config = dict(
    head_dim=64,
    hidden_act='reglu',
    parallel_block=False,
    init_std_up=0.057,
    max_grad_norm=1.0,
    schedule='wsd',
    decay_shape='linear',
    doc_mask=False,
    train_tokens=536900000,
)
MLP neurons of a small language model. Each row is named by its layer, matrix (gate and up: input weights) and neuron, and shows model dimensions 32-127. Each number is 500 + 40 x the weight over its row's rms, rounded and kept within 0 to 999. Numbers have three digits each. A neuron's up and down rows have the sign that makes its largest values positive.
A block is one neuron, or neurons of one layer that tend to fire together. After each block is what it responds to, as a language model described it from the Wikipedia text at the highest values.

L17.gate69:493435490493493493568505462501474464520548553615494474502481559522466429544507552489489531493480528458482527515441541577517480538502504520519447558484486500529554502518511453504498543469546548516464476463531499461472447483356471522476465554529533512431515469510517515555502489506446606466
L17.up69:484523525482545407509511536564539499496553514507462409554485513477504507528521491481520513499528496440514505558487529509537470455528443484495550570454472536535541439536540464534570532524472523573479554530578511441496517500432532527493552497490516515481504533547477545543502459523467551547
L17.gate266:502552527484470537477459474517435457436500483539504492510491509523506482535538413521510444493496502527510443472472458547519493560479531467439481490617431497447491472568552509510440475584520481557558510464521511415536504480448511506458465488504514459555473546544449472552448527482502551484
L17.up266:466477553530413472576504486490536511463445523538547511467466500570489544562511537518465558493533496543481434488508436413516415509549421524531524517457514521517488478531430498489466435468507492566586517526527480524542445498530471454470502549441528478561512506475565463499506503487458491546
L17.gate320:500488575533473567519515501555509473507496498467543482514479539472493508519521460505508504472417507541516537523492505541493574505443415576444455524535467513468507450548511534511480499504470470515471485478475428557552477555512443499460482575548520485473579509461497505530480532481464465492
L17.up320:516443475423547555474510463528455529454515552513557603462493563494505466471441525560589488456513599571524511449469491509477517479509513487523492593504549507497453582552494502488510491543499476454496521458461452466512473513535372563422520481492543488529558449485501504478477484488521519480
L17.gate434:478506544475499514433504598397524467457505560522496558503459512573461491484526479505570541482495443512468505512529514481560495498464521468502439433398578501459481450479557481441472502475503536549439486496476445479504448478550517568508502447505513502549541455459499484479518462480536535480
L17.up434:552446499476495505551541551506500498431506482523503437563490462558477530537513509475520510490528441530487507500480526473501494491473437507459502527499488561461552494513525407454461406538492545451447459496486496484576525434551549488433470510490516537459527407463451535498501534458490454550
Description: Word-completing suffix pieces

L15.gate10:445470437527517499499497425496423490526511484540565459517472507520588582438469552475465527531518550509506469494514537473600516464453484479533538540499443539489530510516461478539508577482426499504550502492524511458561481479455528525517499557518498485467498512465501546435547558454562446481
L15.up10:435512525485555471589489532517497476518479516503469520465441513590574504521505518489519584490456525572530551435486549467570496499460492440523496471473524524526547522517487455465476478525560439485501471479513492434506568540557489561572513417513484519526534515494452511500574475471579506441
L15.gate28:415439499450441471459504401522524557504513559575491436485489460547463509543520529452453506441424493524469545475483506530557513568532435476471540603413504428487485529451494519505473506468430464450505514516513509448448460495463483541447522510503512527442428494455548569472530472473514507519
L15.up28:469536509540491518582436513443543591481489530555497502509516551519465529499540442449514479651454572474456543486482479491496534451481502413549474493552448451464505510481485455482557537474516507558506561549514528436521485514470510474465497492521531455495487398522449515466507482483530455520
L15.gate216:561508531503476485483528431541541535488530479456529542592498453461563516489474483551420571511480499539566540547460516487443536443489484532528496453485465497525536584494470517515479417483487435469545515505497545474507480546536533498520557500452525475537511463483477517514453514549477476482
L15.up216:559487458432531494505534526508501556512549476567524475499497499553421516529526554575483550538476534454531472538486566502517488502633486533568446498581452466529490525529529435480409563463580472452632477545492523434534488513503479485462446520485515513548480524470494462559492509489447544462
L15.gate298:482400481442485484440467520501516563525449436458479495450441519466498500490493508480548494480527517450481491551474531466444487486505505539515463556472490536531515533511497564486481523479455545485527498498494465543508520504509443453492454420487495485527540421512450537527528498492530534559
L15.up298:505523478472487494476502400469463536459487502524515492495516476507429459494516500483554537452547516491446472527534546542574545485533468408548485588495493539481498456536485468480436475514476488573501501479508493586535466471499509479491496456476499494498476495514484487502515518450528554608
L15.gate304:446450482527470518453548493460498568521530551583469473457502476487528537490478469470480502550410535525428531492500559548457492526508482489464528519461499461501486495525525434502480493499537492601515527489466490416462476544443441471469482527473542491491524465588470490538483531473499429396
L15.up304:420444493537506459473436448507515505446529527627477480470543461484524569486469530488462550487504581444483447496470512495482551442448492482469551522496440511477506502566477470441438544559532480530527538517526558481567465492469483515506480534501460480501495512468519486531442553461486468432
L15.gate327:472505505492460526525466399443471531515524543528510554523478502545503563519515516519498548496456525503508511525511523468499486454476546530500509551461539493596527458523537495509492470494522470543572555487551476592581472408562489506450490532549581517547528487471556550477512469537584475555
L15.up327:460438488451501515461484445441504466536515429494505570413455486572406481526529485515556495567507473575517523576489531539591434492486404520507509496500604467498468452451551472478483464486502449499506498488494454521533524500448509495459471514520500547421535421544495592513542528515506568537
L15.gate426:535472527508521461502548501443506494535527468562461555567561571525548506423494492514476495550473578491500524501502554522439515469445505462476538511449446467456553519448442458535553512487498502523532504436537526539460430479466515546408449461460474530479482567506471468462499500489498439581
L15.up426:518514490475520531444502538569563497501464539507476486578501466426492565549512491525507510495492527482439503495491584562483483503489481481581472476498400584456492518474466463521452481431494511477498479462513534441425545503473521495429462517514488460471527539576486564508504495439478531508
L15.gate479:448498510508505522505458443486515447468545470481471591541483504524491433512419462498459566446451495536540512549497512539524434512493483385445496480478495445472497378495510553557475497485502494497561490503450496520515518447524490510434537549494391478504460520476509558502529507448413572527
L15.up479:473471559523456555488544484493521560443577497513517456509485587491492412491549506511521456535522499514439511520499564448478509523542534559519574462509540515507513450452539484458548558496485575507449467518565480467482483496393508468502527470547538486463471495518436521473447499493507515570
Description: Word-completing function pieces

L15.gate23:506507497512498559476476457457501542485529489489402525477457515559484523476399467554590476500484430476548494509535439460491471533514515450543460440447555545488500514585565546466478495457414480534509443486501390476448569457480444488505529478489471530546533485526573558567407543444444460525
L15.up23:524454542502471501458523534455499507422486496464447530474543408464491454456591486524511521496481481568581513466475435503498492573434446523639516492561535476552503538454535453527498512516494454457534479430484433506467508522475561527454478472489532483555466459536569495483537553503452526394
L15.gate24:504510537483519503467427496512519500461488532509479453524503495510487389529485539520515454540486539471500477460525476415440475520534478577493490544454526560488498460469514480498593568501513486484472510510422487526489473437528477552480475445518484567482499511469458494529526499463483448486
L15.up24:466505492502501482471526476576478624523587512506499494489507435521487518571451520532532457480442581476545481456532498542559509538479499582477452582494482473429489512504486566458398454486491464470445508509528520523471508526424524530470478498424474472549467486489459527547447567503481434429
L15.gate82:501491487451516495477501456472439520494502452528511492592523476593591487465502576455492513472563492518486442490513540550497462500482473507520499443477545514529537497501538515463572486476505488444601448490454450491457534558517474487591480453481404432499475533480483528418515480494560482484
L15.up82:508532543429496510459513509477502551568533489468456475546460483484477500471487565412558512516443494457503477486521542482505486549445520517463544544469540453475535512455511483530514476475516454505454538392546492573534514463462487471490497460528479560447462540525475492527449528487412451595
L15.gate158:545421604456479522565439436429507453529470398509496490460520520591477505536427445433517488520484519517505524519483531508472530453407433455506569567512510487547562613499551457533485512494520555481470507611511456566540447486481565516499480533518497536508479502546567494504457498486498539507
L15.up158:556486568505469525480489524516531479418431450541406479458518479500496553457515438481456552436476462488465532490495474504501571528468507492488487483473493499484491525441634406542501562466508473514439538535513439440584539397529496475485424432494462507523508528564472524492490509535558512497
L15.gate198:557448476462506540522553507485591527545514526531487470491541467438484552467527489421583566508473509503481563511524539510468511465509448465530573499508559491571534531525483569438508540550531531504534505434435447479469587452506495507481527463451450592525458506493516457449494549464490484531
L15.up198:538483439519510516474466463516502510446508520543531446500518531486503544568505563414547441495516471536399499530450480548507517534495482512515480454485514448443544513463520493521560482481531510483477505479469532466574489517487514434570517541514419497511504473531477543484481468414534529501
L15.gate240:542498566456480517504486574506449509557579514497450421507537420504542505510536484467547508486518466502534498477563541493487545520500552498451487540535515548513498522471515471513581478517520463425498448489538463459576527438464537580504429512536451571532504475496457495534551604487518437464
L15.up240:567493480401481563510429526532507502496517530504393477523465465509436529480465470434440429468514527458469532504550520520533506423407506554514475431425462499494524538503577484511497495478477479430487454538485507544471515488462443505533489471522413472551471490503526524454500468498547459465
L15.gate362:503451536475492531554356498493400482492471575472502557474523452500467473446514538461522463481462538531471525492513527555440537598531554524508510538528454499522473489506503534484418525467510470434476453492511540453554463559521436468436489563421506529526428466503468483549499538580478550477
L15.up362:523498446474518468484544515584476524557476478470464535600431530498508519516424527456491474497495468495485506504531539562533577494535492551493531542533527477522559532616521562547546496551545523435383482533419557537587491500555468521550519520526465535483499554481460561585561485464520484473
L15.gate504:513515506479485531507533504461529506600477512592568516502520492522504530465434447565504431541426569521477567505531521562522512501528457511466449475514468443562438510457546528537437483478510520516557454545512524542454490496403457503465487550427497483523475493563501465528595435479468537483
L15.up504:524500545489548497492501510520480470511462542525492468442485504525508530522465483481400440568551544527524461558540517494475526503432526485486507509422452516498450439509584467534488557568539552525617505532496479476484545492486509559449559501476521546540475511582524460490553433554517476520
Description: Mid-word fragment tokens

L17.gate172:510545505555510488504500468488494494452530515448448525489483485538452595565566429509516385525458520465496509487534523538446540500529427404510503531542500504440516467485500445435535552441502434502456498437500567513495459460454563543508518484517486482571399505440524431514548526531554500479
L17.up172:500507396555519556536493544453486567540480480539472466489517545512439526469533498535558434532443515565558495511488502468462512442486480485518479517499484497445490457513504504500446517498492450487485478441459497498479509499476515511491499454513544533508478406444464549534470463478486512552
L17.gate200:531498508549543544480504437438497541462522493469544473563514424485461477517520562564462457485508585405503461475516498546416526508505557500560507503473505540470514490480459555505471440511508505488569480481554558427468486494475474570454491512552486471518482520496485472511443557490529488495
L17.up200:530523467542538512459473535463494517520514443479486497496590481521442491590481517491537434518503543460473500529526561476517534494532561442525476574413505487515485440539517535427481451525509434426456478525490487507509443539490466521495481471561533540596580494447545441450512546565545481533
L17.gate318:492528505548559459502483539492495486467495529523450531539508486564517547541603435472521489488471506507516452532491481528461484430493529492552486392536531494523518537436557524467506515486497479527527497496563506488426478523413521586584470523557495578529487514501438449527489536508455490470
L17.up318:445566497479557530517522536461476492595527550496501516556581554518555514531550531452484525515484558521515525482482550512557416481511540541584536539566513552520505496435501512523484497461480553440535511503611489434495545530574525523496453464497520486537522535517462485465528493472585495550
L17.gate450:489497461537565563508447527492402545474528583500523494467509491464523521410528499549566461522506527539471487447506461486476513531528477542524478466498584495504506475467539456544533491456486517498482499486502517429481537463485484564516558467529475497552403479495491468440557452555463496515
L17.up450:469519514572486522487418553593449503588522567495553504516520467557539578423475541461494498530524549471551537418483531524474532420495556459490493575538507546528495543563556493497488522508439488520537494484484526486447435543643507573542505467502477480526533502527504516520470530459562493486
Description: Mid-word "e" fragments

L16.gate404:418456535454496519545549522397558475526559530517453467472456527456470523559597487445450485489480507466504574521568548478507445533449480535492491484573467463470544529516485405491491494538489545542481513501511464560558479498460443492462486557505550452498471522523378494554506575400509420600
L16.up404:437422518488473542593462465508572445493568499485474499525577494467482482549553500480465476499493409488488466441481454424517509575535519539471466493518466496504499507500454516409463522468532518425482539532499502450486519514524467457510504563460471533551492468514452564480496509460481525524
L16.gate406:523466500485491484525550500455550484490475520514467483532527520497560533456538514497464564483568515450486488483622591575483483523483486459475508416430464549514566476548455477500476521513414564545548478500472435424486490524512500468446528519474496450530456460526455525517493513543573450496
L16.up406:531483467485506485521522473432558529559513560482538497515538528474457519508569528501506538427658560568548420443502459537491511510455499488539502499538545515486547492470502453525470498532414511532546521516493512500460485469504554452475493524524564495501484438477381473535525496576530499510
Description: Mid-word completion fragments